From a checkpoint of a small transformer trained on Wikipedia.
Training: a variant of Adam for these matrices, 556M tokens, 8490 steps.
MLP neurons of a small language model. Each row is named by its layer, matrix (gate and up: input weights) and neuron, and shows model dimensions 176-239. Each number is 50 + 10 x the weight over its row's rms, rounded and kept within 0 to 99. A neuron's up and down rows have the sign that makes its largest values positive.
After each neuron's rows, "fires on" lists the tokens most often at its 100 highest values on Wikipedia text that the model never trained on.

L6.gate234:40 39 48 33 39 51 48 31 45 44 56 51 48 46 61 68 43 45 46 60 54 39 68 45 50 47 33 50 49 49 53 60 63 59 53 42 65 57 47 41 55 59 67 49 60 66 46 50 61 46 56 57 49 59 71 56 46 37 61 49 53 50 50 58
L6.up234:61 49 27 66 47 66 43 74 38 60 38 38 53 43 37 49 37 48 43 39 59 57 38 46 66 42 59 56 41 34 41 52 63 49 63 46 56 40 30 51 52 65 50 58 66 60 41 54 59 74 54 47 35 51 58 42 39 54 54 49 59 41 25 51
fires on: "ence", "ure", "ta", "t", "y", "round"

L6.gate758:57 47 56 56 60 68 50 48 38 54 58 49 60 49 39 49 29 64 38 52 58 44 61 35 39 50 35 46 43 47 47 36 35 53 22 56 67 52 55 76 51 64 52 56 63 66 68 51 52 44 61 50 51 47 50 54 49 48 50 43 48 39 30 57
L6.up758:32 52 54 55 46 52 36 52 49 38 54 42 40 38 39 59 43 64 68 39 48 51 58 55 59 38 45 49 48 55 65 76 40 63 65 43 36 29 67 59 45 43 51 57 69 51 36 52 51 65 52 58 50 62 40 17 48 56 47 68 71 49 53 49
fires on: "it", "m", ":", "ri"

L6.gate657:51 57 54 59 54 49 71 57 39 62 54 64 59 65 44 21 71 72 35 50 61 54 53 38 61 48 54 43 52 54 45 48 46 45 35 31 34 49 23 43 60 52 41 60 38 50 52 78 37 37 60 51 31 54 44 45 32 40 58 49 46 64 34 57
L6.up657:64 42 45 56 43 44 43 53 66 54 30 57 49 48 46 47 44 44 46 54 45 54 47 62 50 52 72 31 53 54 41 41 40 38 39 34 41 53 50 54 55 62 33 46 49 51 61 66 39 62 36 52 63 51 47 56 38 48 53 17 36 54 34 50
fires on: "t", "ed", " before", "ing", "ra", ","

L4.gate585:51 49 60 46 46 68 47 60 35 66 54 48 46 35 62 55 62 51 52 49 51 39 36 35 43 47 56 62 62 65 47 57 58 52 47 49 45 53 56 56 56 50 51 47 49 74 38 46 57 68 55 54 61 39 47 65 65 45 45 34 33 58 67 44
L4.up585:61 52 48 54 50 46 43 52 49 63 42 54 62 34 60 46 47 51 53 50 36 46 23 41 37 30 55 74 38 40 49 35 70 35 61 38 48 37 55 44 54 52 41 45 43 46 44 58 44 38 53 55 68 42 32 52 40 44 50 47 48 63 67 49
fires on: "t", "et", "ver", " Co", " at"

L4.gate563:63 39 63 45 25 67 60 35 49 40 51 51 50 54 38 72 67 37 68 46 59 34 64 48 45 52 25 52 62 35 48 63 70 71 51 52 35 62 58 56 44 63 66 34 42 45 59 38 63 46 54 58 48 56 51 46 60 24 40 58 41 58 41 68
L4.up563:56 58 48 58 39 37 57 46 52 38 32 41 51 56 43 56 63 59 58 47 39 47 45 56 53 29 64 42 69 49 50 53 56 65 58 62 37 56 59 79 37 43 40 49 44 48 55 52 66 44 39 52 37 54 36 56 42 39 48 40 45 76 50 44
fires on: ",", ":", " |", "),"

L6.gate332:47 47 65 53 55 69 39 53 37 66 60 65 28 46 69 41 64 30 42 37 51 44 48 65 44 48 53 63 59 57 58 35 53 49 43 48 42 63 54 26 44 46 53 45 62 43 56 49 43 50 39 42 48 47 76 69 56 45 44 21 62 61 50 67
L6.up332:36 42 45 57 45 51 38 34 42 50 44 52 48 66 60 43 70 57 34 60 54 33 47 54 50 60 51 52 35 44 57 52 50 65 45 61 39 44 43 45 41 58 38 54 51 42 47 59 35 44 49 61 60 54 56 58 50 52 40 34 34 36 36 47
fires on: "s", "ar", "ers", ")", "cent", ":"

L7.gate704:49 54 50 59 50 59 55 44 42 56 69 53 57 63 48 39 64 48 57 49 58 35 48 53 55 39 58 50 69 40 53 48 59 65 53 36 60 63 48 35 37 57 56 46 33 44 55 57 56 44 58 37 60 58 48 38 39 55 64 52 46 48 53 59
L7.up704:34 39 51 57 58 55 30 51 62 69 34 52 43 39 61 43 40 59 48 57 68 34 56 48 55 49 48 58 54 45 56 65 54 49 54 50 49 56 49 50 51 53 57 53 39 46 52 55 57 36 57 39 67 62 49 62 53 60 48 38 44 57 39 42
fires on: " of", "th", "'", " d", "us", " |"

L4.gate259:61 35 51 54 74 55 53 56 56 59 51 53 39 52 46 66 63 49 50 60 44 52 71 45 37 41 58 58 51 53 61 28 57 47 47 58 63 53 24 64 53 70 41 56 55 44 50 46 59 42 41 52 57 42 62 48 43 46 47 42 53 58 34 56
L4.up259:36 38 37 48 62 60 32 43 57 50 61 33 37 52 45 58 65 44 53 53 36 57 36 58 52 65 52 59 60 44 67 55 50 37 39 44 69 90 41 54 41 49 48 32 39 43 42 63 37 27 41 48 48 49 38 56 55 38 49 61 44 52 53 26
fires on: ")", " at", "m", " in", " near"

L6.gate394:41 42 51 32 50 56 57 31 54 44 52 42 62 43 49 40 44 40 47 37 53 50 61 41 27 59 48 43 45 52 36 60 47 36 36 46 52 62 40 46 51 45 41 29 56 37 65 57 49 41 31 48 51 51 55 52 50 43 57 55 56 70 39 42
L6.up394:44 49 45 46 65 42 55 56 55 42 52 51 56 60 49 51 58 42 53 56 65 51 38 58 46 62 42 40 32 66 39 55 44 50 59 57 66 76 53 56 56 46 50 44 54 63 36 59 49 51 41 60 59 45 52 64 39 53 41 43 48 60 46 52
fires on: "is", "ur", "s", "al", "ci", "y"

L4.gate498:24 37 62 55 36 57 55 52 52 64 46 28 47 55 57 54 59 59 75 46 67 58 26 45 50 56 57 43 66 62 39 64 39 54 52 49 45 32 30 55 34 67 38 56 30 53 57 55 63 28 31 55 56 65 51 49 44 42 64 47 56 58 63 57
L4.up498:55 52 58 46 75 47 41 41 38 44 45 65 37 58 57 61 52 52 54 69 35 33 55 49 45 52 53 60 46 45 42 60 26 52 34 52 70 51 53 56 42 58 52 50 59 58 39 75 54 64 58 56 48 55 63 64 59 38 58 51 42 36 61 59
fires on: "er", "I", "ic", "e", "y", "g"

L6.gate191:55 37 56 64 41 60 46 48 47 52 48 33 37 31 65 52 76 49 81 49 61 59 38 50 54 45 42 62 58 58 42 38 48 37 47 35 56 48 46 64 36 50 45 43 53 52 62 56 60 25 45 51 49 41 70 70 58 43 55 38 57 47 62 50
L6.up191:14 30 57 55 58 43 61 55 37 66 33 51 56 53 41 40 50 54 62 48 41 49 72 45 62 46 43 47 46 52 47 41 37 62 35 42 42 33 57 46 41 39 40 43 54 68 72 43 44 51 47 57 47 42 46 68 61 50 46 54 36 43 39 42
fires on: "er", "s", "ian", "ist", "ers", "an"

L6.gate127:38 45 44 55 62 53 41 42 49 56 47 27 48 48 60 54 48 50 69 47 61 64 37 45 38 51 56 42 40 56 59 51 49 62 63 60 33 49 57 53 58 61 52 55 37 40 47 53 51 34 42 58 60 41 54 46 45 52 50 57 43 34 61 62
L6.up127:49 50 32 40 55 71 51 48 52 36 43 45 47 60 39 36 42 63 36 40 31 52 50 44 45 59 47 49 36 56 42 51 50 38 35 57 63 36 49 43 58 52 51 66 81 50 53 51 62 53 62 52 53 42 51 54 55 57 56 57 58 60 47 59
fires on: "hy", " It", "mit", "an", "it"

L6.gate22:52 52 63 62 45 53 63 56 48 64 47 53 61 54 51 48 51 39 51 36 52 42 49 61 48 49 47 66 62 47 59 35 56 56 33 53 67 58 37 44 62 47 53 54 43 59 66 39 62 40 54 49 76 35 49 55 56 46 61 38 47 50 68 51
L6.up22:48 48 45 43 61 44 45 38 50 40 50 63 46 48 64 50 42 43 57 17 50 53 43 43 57 39 48 56 45 47 52 55 57 50 52 62 74 43 42 51 53 55 49 56 50 40 59 56 41 68 57 46 63 56 47 58 55 60 58 54 73 55 49 43
fires on: "s", "or", "th", "ling", "ck"

L4.gate380:46 36 61 55 45 54 72 57 56 50 49 37 56 44 41 53 51 60 65 51 51 30 43 39 54 27 17 55 47 69 36 28 51 44 55 49 45 56 34 59 43 53 50 36 52 46 59 61 40 41 58 38 61 46 55 43 53 43 61 43 56 59 52 61
L4.up380:47 39 39 56 37 37 73 71 76 43 52 42 49 52 51 66 52 58 61 58 55 48 40 48 57 52 32 41 42 31 53 39 41 47 56 48 43 61 56 56 40 57 56 67 33 49 59 55 59 28 54 29 58 50 45 54 51 44 48 53 68 44 44 41
fires on: "°", " after", " /", "for", " to"

L6.gate1:48 52 54 60 48 44 49 38 37 56 52 46 36 26 42 57 52 54 50 31 48 57 51 48 44 45 51 52 32 39 61 47 58 51 55 38 54 58 27 45 53 55 79 54 46 40 40 77 32 47 50 41 41 56 36 50 41 51 65 56 48 74 42 46
L6.up1:47 41 60 56 39 60 32 48 59 57 55 36 36 49 62 62 33 38 58 53 69 53 48 48 50 35 55 51 53 43 58 55 59 43 66 49 58 70 45 34 55 55 66 57 34 25 53 32 52 52 52 59 61 57 51 56 36 49 59 48 47 55 54 40
fires on: " of", "re", "b", " re", "'", " |"

L4.gate7:34 69 45 46 57 27 45 41 40 64 51 49 55 48 39 44 30 40 51 54 63 49 71 51 63 64 55 44 43 46 52 40 58 52 47 37 48 60 51 50 44 39 51 67 53 64 42 72 29 44 58 43 40 41 56 56 50 36 36 46 48 63 56 41
L4.up7:36 42 53 33 61 29 46 53 58 64 39 48 44 20 37 75 66 46 67 39 54 58 65 57 72 64 60 59 44 55 62 47 68 37 37 50 53 46 48 51 58 58 35 46 54 53 53 50 66 38 58 39 57 41 39 34 55 45 46 66 36 53 64 59
fires on: " Th", "ish", "th", "ung", " count", "h"

L7.gate104:36 46 45 52 49 67 43 63 63 68 56 53 26 55 47 69 58 42 56 33 41 48 63 40 55 49 39 60 43 44 56 48 55 65 55 49 71 56 41 72 60 70 61 48 44 36 48 56 43 45 38 47 57 44 62 49 50 51 60 47 44 63 62 40
L7.up104:33 61 33 56 58 52 57 44 57 52 20 44 60 54 45 66 48 49 57 52 39 58 59 48 42 54 56 54 41 46 63 61 71 42 57 43 65 63 61 55 44 71 48 27 58 43 32 42 56 54 51 55 42 53 66 41 46 62 54 43 70 52 38 54
fires on: " in", "ft", "m", " c", " m"

L7.gate475:63 53 58 39 59 55 62 73 40 38 40 43 46 56 77 48 76 38 63 53 43 54 38 45 45 44 51 49 62 27 73 66 68 64 60 53 55 56 38 63 53 77 58 30 53 40 49 50 41 64 46 42 66 66 53 50 48 48 48 47 41 58 34 61
L7.up475:52 66 47 41 56 40 50 48 44 43 48 48 33 65 46 55 62 43 57 46 50 56 37 38 38 52 51 50 55 44 49 68 69 46 57 74 47 53 56 55 57 56 54 41 44 46 48 61 59 51 49 53 49 61 51 55 45 51 42 51 45 40 37 49
fires on: " |", "al", "li", "mu", "el", "ia"

L7.gate594:53 41 39 45 64 50 44 52 52 72 52 59 59 41 54 41 71 46 56 61 63 43 48 38 56 57 48 43 56 39 57 55 52 69 46 71 35 35 54 41 38 45 43 35 50 66 35 56 61 50 60 46 52 51 73 71 56 54 43 38 53 56 45 48
L7.up594:55 32 61 53 71 26 55 47 54 53 41 43 51 44 57 41 48 58 50 59 52 54 63 47 73 46 59 66 57 50 66 57 48 46 63 56 58 35 55 36 45 20 55 49 46 44 40 50 51 55 68 43 39 52 56 51 46 46 43 48 46 54 54 48
fires on: "s", "th", "ri", "ci", "ed", "or"

L6.gate434:51 57 55 53 41 68 42 55 58 67 30 70 62 60 61 36 39 37 65 30 73 53 55 40 28 58 39 59 57 39 46 62 65 62 57 60 48 53 49 39 52 58 46 54 50 47 30 39 55 51 43 55 56 44 45 50 71 55 50 51 51 38 59 32
L6.up434:54 30 35 49 56 41 45 50 63 40 45 49 59 64 45 40 57 55 58 24 28 44 45 53 54 55 46 72 42 51 62 35 58 65 47 51 36 51 42 55 44 59 52 62 58 49 53 37 60 79 75 53 39 28 51 56 52 50 48 36 48 46 44 41
fires on: "s", " and", "or", "low", "e", " or"

L6.gate573:57 55 70 50 59 59 64 52 54 55 75 65 47 66 64 63 31 36 51 68 49 60 62 62 48 64 26 61 42 47 26 45 49 52 57 37 53 36 40 33 43 51 50 49 41 40 52 56 61 45 38 52 53 55 62 54 49 49 44 34 42 60 53 37
L6.up573:56 57 46 50 50 38 51 61 43 53 55 40 46 44 30 53 51 32 49 47 51 63 59 56 48 43 36 70 47 37 56 47 39 59 53 68 60 66 65 54 61 52 63 36 46 58 39 44 44 44 46 60 58 61 65 30 51 59 49 49 47 54 49 54
fires on: " Y", " All", "y", " all"

L7.gate749:51 48 45 55 51 50 53 54 51 67 57 58 52 52 32 47 50 56 46 34 64 37 50 51 52 47 44 46 51 55 47 41 68 50 38 34 51 44 59 48 54 76 41 54 39 62 63 63 45 55 32 63 48 37 33 41 51 43 60 36 43 64 36 59
L7.up749:43 38 65 51 35 51 46 44 47 55 49 46 54 42 58 61 39 45 63 68 46 45 69 47 56 48 56 42 67 44 52 54 50 48 56 64 56 61 56 55 37 59 51 50 59 47 70 49 27 39 55 55 34 47 53 55 74 67 58 66 59 52 56 51
fires on: "s", "es", "ly", "ver", "ed"

L6.gate544:54 35 62 63 61 48 57 48 49 56 41 39 52 51 50 45 63 68 43 44 68 53 54 34 58 47 31 41 48 40 56 48 38 46 56 47 40 43 61 65 54 54 69 57 38 57 48 56 39 46 37 45 71 39 60 58 60 56 50 65 53 73 52 50
L6.up544:33 44 67 35 46 46 38 56 59 54 72 53 45 56 38 43 50 64 56 48 48 53 49 45 53 32 45 40 35 57 46 38 32 50 70 70 55 39 42 49 64 53 39 61 65 66 52 26 49 39 58 55 55 42 44 43 71 53 55 65 54 59 48 43
fires on: "ol", "re", "y", "t", "et"

L6.gate425:55 56 58 49 53 60 44 51 40 57 53 42 67 42 55 46 50 58 54 39 45 55 58 48 35 52 31 48 66 38 41 54 35 54 65 42 37 52 31 50 51 57 38 58 23 46 41 33 55 51 49 57 44 39 51 63 55 53 55 43 52 64 51 62
L6.up425:44 66 61 45 37 48 47 46 51 44 43 60 55 46 48 45 41 51 53 56 43 40 25 43 62 35 44 34 46 67 53 56 29 47 53 64 61 36 38 56 69 56 49 59 49 56 42 44 54 36 55 70 36 64 58 49 64 33 60 54 46 35 52 50
fires on: "ol", "y", " had", "'", "ul"

L4.gate673:36 33 48 68 43 56 60 55 52 34 43 62 36 43 48 65 48 51 52 43 40 58 62 62 52 33 39 64 42 50 57 23 76 39 43 69 59 75 42 31 52 68 64 38 43 44 57 54 53 44 49 57 41 56 67 38 49 49 56 21 49 49 42 65
L4.up673:46 45 71 42 50 38 61 40 41 43 43 58 50 37 55 36 34 44 57 59 54 52 49 61 53 64 50 45 59 50 49 56 59 52 44 46 52 51 68 34 63 38 67 43 58 45 42 57 57 61 46 50 62 54 67 52 49 42 56 68 31 51 50 57
fires on: " car", " opera", "C", "gra", "or", "ed"

L7.gate76:43 44 60 65 56 42 61 47 40 65 56 54 46 68 64 70 42 52 49 58 52 62 45 42 59 51 29 45 48 42 50 36 42 69 39 55 43 65 59 40 52 51 44 45 48 42 61 60 68 51 45 31 50 46 48 53 55 45 53 39 40 47 37 58
L7.up76:70 57 47 33 46 57 41 59 40 48 50 55 59 39 61 55 59 61 44 50 54 46 53 29 59 44 49 55 58 49 42 39 52 52 49 52 39 57 54 49 50 49 50 59 53 38 56 43 51 57 58 45 56 35 59 43 61 60 59 57 32 45 45 73
fires on: "s", " it", " that", "ed", "an", " which"

L4.gate228:45 42 49 53 44 68 63 56 36 53 38 36 45 48 56 43 60 44 55 52 67 43 33 43 53 41 59 45 68 52 35 49 43 53 54 48 41 55 33 60 42 34 47 52 50 56 30 35 36 36 46 32 40 39 51 55 58 49 63 47 45 51 56 33
L4.up228:55 47 60 52 48 57 69 33 30 48 54 54 48 40 41 28 54 33 51 55 39 61 43 49 53 60 38 54 47 60 38 44 36 53 56 59 60 55 32 51 46 39 69 49 41 49 50 51 35 54 30 63 47 48 64 53 49 51 41 55 42 50 62 64
fires on: "er", ".", " (", "e", " he"

L4.gate542:41 46 55 46 55 49 66 72 34 55 48 59 41 61 46 69 55 48 56 56 56 50 53 65 50 64 52 52 56 47 44 62 54 54 45 66 28 55 32 49 50 51 62 37 37 43 54 52 47 44 58 31 50 41 48 43 68 31 48 42 59 56 49 41
L4.up542:67 64 47 42 52 36 45 57 43 53 52 51 48 58 51 47 43 48 38 49 52 45 47 71 54 56 41 59 68 50 43 42 46 54 47 58 22 57 55 57 64 27 58 48 50 35 60 53 48 42 48 47 31 48 38 48 57 63 55 63 37 47 57 55
fires on: "ro", "s", " Ro", "ed", "d"

L4.gate217:49 51 63 51 57 72 43 50 45 73 54 50 48 49 42 64 46 52 67 44 61 37 46 43 45 41 42 57 55 56 56 50 32 39 47 50 59 63 66 41 66 54 50 37 62 56 60 37 39 51 67 47 39 54 61 67 62 47 29 50 62 53 38 57
L4.up217:58 56 52 38 47 58 32 51 49 42 50 51 34 34 57 61 49 41 38 37 48 59 48 52 51 61 59 44 39 37 64 50 31 51 45 57 42 42 48 48 63 48 53 27 50 56 24 51 66 55 43 37 53 44 45 39 28 49 53 37 46 50 63 41
fires on: ",", "and", "ated", "en", "one", "ing"

L7.gate10:54 57 48 48 50 45 39 38 58 54 55 52 51 31 61 36 43 64 58 29 42 52 46 46 51 47 51 30 47 51 46 37 41 47 62 40 43 48 37 40 50 61 62 53 48 49 51 39 61 38 44 40 65 61 39 36 48 42 59 43 59 47 58 49
L7.up10:33 57 51 45 50 61 35 33 42 49 52 52 45 56 50 38 54 40 63 43 41 58 41 47 55 62 52 52 76 48 50 59 47 40 42 53 60 68 55 45 52 52 37 50 58 23 52 38 60 64 45 46 38 39 59 41 57 46 55 46 48 52 51 43
fires on: "u", "ci", "t", "er", "ur"

L6.gate795:46 46 52 42 52 54 58 49 74 68 64 64 54 58 46 46 42 45 68 48 58 46 53 44 52 39 51 40 36 46 52 51 49 59 42 57 65 38 27 41 51 64 66 48 54 32 45 65 42 43 39 46 54 48 62 43 48 46 47 44 79 41 36 57
L6.up795:37 51 37 76 46 58 45 50 45 53 36 41 39 37 41 60 45 66 54 32 56 54 56 54 44 45 60 42 46 48 67 59 75 41 58 45 70 52 62 56 65 32 39 55 59 60 50 56 53 64 44 47 48 47 64 48 55 70 43 49 56 44 47 33
fires on: "ce", "ence", "ction", "tion", "y"

L7.gate497:74 68 50 27 52 56 47 47 61 37 59 34 51 66 57 47 66 49 37 52 61 42 45 48 61 38 61 60 59 51 53 43 49 43 60 50 19 63 50 47 34 39 38 61 41 69 46 46 55 57 47 35 47 50 67 57 52 42 42 63 52 41 42 57
L7.up497:52 55 33 38 37 58 44 18 58 51 36 59 45 59 50 52 60 54 48 56 55 37 56 28 61 52 47 45 43 44 48 44 66 42 54 25 50 49 57 38 45 50 56 59 61 46 51 53 43 48 38 52 54 49 31 63 49 43 61 53 43 53 49 64
fires on: "e", " Se", "ne", "de"

L4.gate50:47 65 63 59 61 59 59 65 46 54 52 71 58 41 54 44 52 68 53 53 62 48 57 59 38 60 54 50 58 61 49 51 48 53 40 41 38 28 48 68 53 42 49 56 60 57 38 52 61 45 43 39 44 56 59 50 54 49 48 70 43 50 57 28
L4.up50:54 34 45 52 51 56 37 62 47 63 29 60 64 34 44 43 38 39 40 53 40 60 56 44 60 49 66 46 51 44 53 38 68 42 47 39 44 52 45 63 65 35 66 38 57 60 52 48 38 50 30 50 45 34 48 54 48 43 54 65 48 48 60 52
fires on: " album", "um", "it", "t", " at", "\""

L7.gate587:47 52 81 49 48 63 51 31 31 54 55 39 62 52 66 58 31 42 54 58 58 25 60 65 38 35 45 48 60 47 64 58 54 59 58 50 59 44 49 38 58 60 58 40 47 63 68 42 51 48 64 51 62 42 46 45 53 33 60 42 45 56 51 44
L7.up587:57 29 38 70 45 64 39 51 45 44 37 51 55 40 53 47 42 59 65 37 56 28 55 47 55 52 53 46 56 63 69 33 58 52 55 67 56 53 40 63 52 61 61 59 49 46 60 53 61 43 54 65 58 45 47 46 57 66 46 47 44 59 44 34
fires on: ",", ";", ":", "on", " the", " of"

L6.gate164:63 50 46 58 60 51 43 43 53 55 58 52 56 64 47 48 42 53 60 54 50 46 48 38 58 50 38 55 58 46 57 68 36 47 46 66 49 47 54 50 49 56 72 43 52 43 40 63 56 40 57 34 47 42 49 56 65 54 65 48 52 48 38 46
L6.up164:56 50 38 46 50 54 26 45 31 40 62 49 58 37 48 39 40 53 58 43 56 52 60 38 46 39 50 63 25 54 48 51 44 38 52 44 46 46 54 42 44 51 36 55 75 40 40 42 57 48 54 65 57 57 35 33 52 57 54 54 67 51 50 61
fires on: "it", " Republic", "udi", "ri", "ib", "ru"

L4.gate413:46 46 58 40 50 54 59 72 53 53 49 61 55 45 39 64 55 34 52 32 59 61 51 41 52 57 53 39 46 48 44 53 42 56 39 48 51 58 39 40 49 57 47 58 48 40 52 59 55 52 25 42 38 35 38 48 64 39 55 43 58 78 65 59
L4.up413:35 44 42 33 55 40 59 58 53 52 53 53 53 41 40 58 70 45 61 56 55 48 41 52 47 36 59 41 47 55 58 52 52 40 37 47 57 54 49 63 48 38 40 42 30 55 35 51 61 49 51 40 40 56 36 44 65 33 41 69 45 79 57 58
fires on: "u", "is", "s", "iz", "es"

L7.gate27:58 49 48 58 39 56 85 57 44 49 56 43 43 65 62 63 43 67 52 48 41 50 57 47 32 55 56 43 65 28 63 48 53 51 57 65 63 45 39 44 45 48 43 46 41 44 47 49 54 50 50 48 58 37 73 35 54 38 55 41 45 72 58 66
L7.up27:48 57 43 40 48 33 69 60 52 60 44 56 67 43 57 49 75 64 60 55 62 39 57 54 55 59 54 35 58 49 47 71 39 44 44 51 44 61 55 39 49 46 41 40 46 45 54 56 54 43 45 57 50 42 51 37 44 72 47 48 45 58 34 71
fires on: "-", "la", "po", " sub", "y"

L7.gate222:31 31 56 59 51 42 51 44 42 65 50 54 45 60 52 60 56 27 50 42 66 56 41 43 44 47 44 53 54 46 48 51 38 49 49 59 42 42 43 43 36 56 47 50 54 70 42 57 37 36 44 43 68 57 58 56 39 46 43 44 49 58 41 44
L7.up222:58 49 67 57 73 43 70 56 46 56 57 64 36 49 43 56 52 47 51 44 72 67 46 47 47 55 63 58 52 50 44 45 63 64 42 65 46 49 53 65 38 64 45 69 62 74 57 50 47 66 66 71 53 41 24 63 36 53 50 45 53 46 68 52
fires on: "ic", "st", "k", "tro", "er", " Sp"

L7.gate469:41 48 52 65 61 73 63 63 46 59 39 54 39 49 57 49 43 55 52 48 54 52 57 33 43 52 36 32 56 44 63 43 47 69 44 44 60 45 54 48 53 61 58 41 52 33 29 52 38 55 43 62 50 34 54 72 62 45 46 40 46 72 52 52
L7.up469:48 41 52 49 57 38 67 52 54 47 53 57 37 49 33 56 58 63 49 57 36 57 62 43 57 47 42 71 45 50 50 48 32 40 52 24 50 37 60 59 64 64 37 43 41 53 44 48 42 60 69 39 40 52 40 51 56 66 37 59 43 58 33 56
fires on: "s", "ies", "es"

L4.gate397:54 65 68 54 59 48 39 41 53 55 38 58 56 25 51 47 50 31 58 31 67 47 56 38 50 58 60 41 56 53 70 61 36 56 38 66 71 28 66 52 51 58 44 50 67 31 56 67 48 29 46 51 61 50 44 44 50 53 60 37 72 58 44 57
L4.up397:43 49 43 39 38 41 55 62 62 55 63 50 38 36 51 47 66 46 54 27 52 45 54 47 37 61 52 63 48 52 52 52 40 57 46 64 52 30 55 59 61 50 62 38 51 43 37 62 45 39 55 42 60 50 51 45 43 52 53 44 40 46 38 52
fires on: "vi", "ing", "der", "way", "rm", "en"

L4.gate223:43 62 42 50 53 60 59 76 20 41 51 45 80 45 44 35 46 44 56 38 53 66 37 56 75 60 55 49 62 46 46 51 57 59 49 61 40 41 66 55 45 44 51 54 63 45 36 50 53 51 48 53 34 41 51 57 49 41 58 41 49 82 54 48
L4.up223:40 49 49 46 53 57 53 43 53 57 34 49 68 40 36 38 34 40 41 50 74 59 41 64 42 62 63 33 42 59 52 37 54 42 42 34 43 65 70 54 44 41 29 42 42 70 41 54 55 55 62 59 72 48 49 42 55 54 50 55 50 69 32 52
fires on: " —", "io", "t", "ed", " is"

L4.gate488:44 35 41 58 36 35 62 44 47 39 52 40 46 52 43 38 39 57 45 61 40 48 52 55 71 41 49 75 63 55 46 50 67 40 46 66 54 58 70 45 40 59 43 36 58 41 43 50 49 36 22 47 51 34 39 68 61 46 52 61 34 38 63 58
L4.up488:57 69 38 58 73 41 69 50 56 50 54 43 31 49 51 42 49 49 43 60 29 62 60 47 55 55 35 67 52 54 49 37 46 49 30 51 54 58 44 52 52 57 44 48 57 54 47 49 73 48 57 70 52 56 35 56 71 45 42 58 39 38 62 45
fires on: "ir", " per", "d", "%", " This", "ri"

L6.gate0:54 66 52 60 50 56 44 47 39 37 75 45 42 67 67 48 52 39 48 41 51 43 49 51 50 42 45 41 42 54 35 39 69 37 36 46 54 52 42 56 48 41 49 48 57 44 41 61 60 37 40 61 79 41 38 38 62 25 56 47 47 65 33 46
L6.up0:52 43 59 48 43 37 53 62 64 56 37 46 37 38 31 70 71 45 71 41 62 67 72 57 36 61 61 45 42 53 51 55 58 38 55 44 31 41 42 74 43 32 65 50 54 43 47 41 50 56 57 43 51 58 54 52 55 48 44 52 48 57 46 48
fires on: "s", "ph", "all", "th", ","

L6.gate766:64 46 61 59 40 50 61 43 52 59 66 32 45 25 57 63 75 43 74 41 43 49 49 34 51 29 33 53 56 53 44 47 57 53 59 62 44 63 67 67 48 64 47 42 50 43 59 56 53 34 49 43 47 57 50 37 38 47 67 36 32 70 55 60
L6.up766:61 52 58 42 52 47 59 58 36 46 53 49 52 48 37 41 74 49 62 37 70 55 65 63 28 45 52 43 70 49 54 61 57 43 43 53 48 40 61 37 49 59 62 35 59 70 49 66 49 44 38 56 50 65 57 59 54 48 45 53 49 53 45 47
fires on: ",", ":", " ", " (", "),", " |"

L7.gate627:71 69 40 56 49 49 31 54 50 57 58 79 59 54 63 36 57 63 56 24 63 46 56 59 47 33 49 52 52 51 62 39 57 70 38 44 38 52 43 36 48 63 36 41 39 48 53 40 47 54 38 54 50 37 65 64 51 50 58 26 55 47 39 53
L7.up627:39 35 53 64 54 49 49 53 36 61 35 58 49 42 31 47 55 58 49 61 44 52 74 19 66 42 75 36 52 55 59 65 43 58 56 58 46 55 59 50 57 29 51 45 49 48 64 55 55 60 56 38 51 40 55 68 60 55 54 56 40 58 59 57
fires on: "ed", "s", "ing", "th", "es", "e"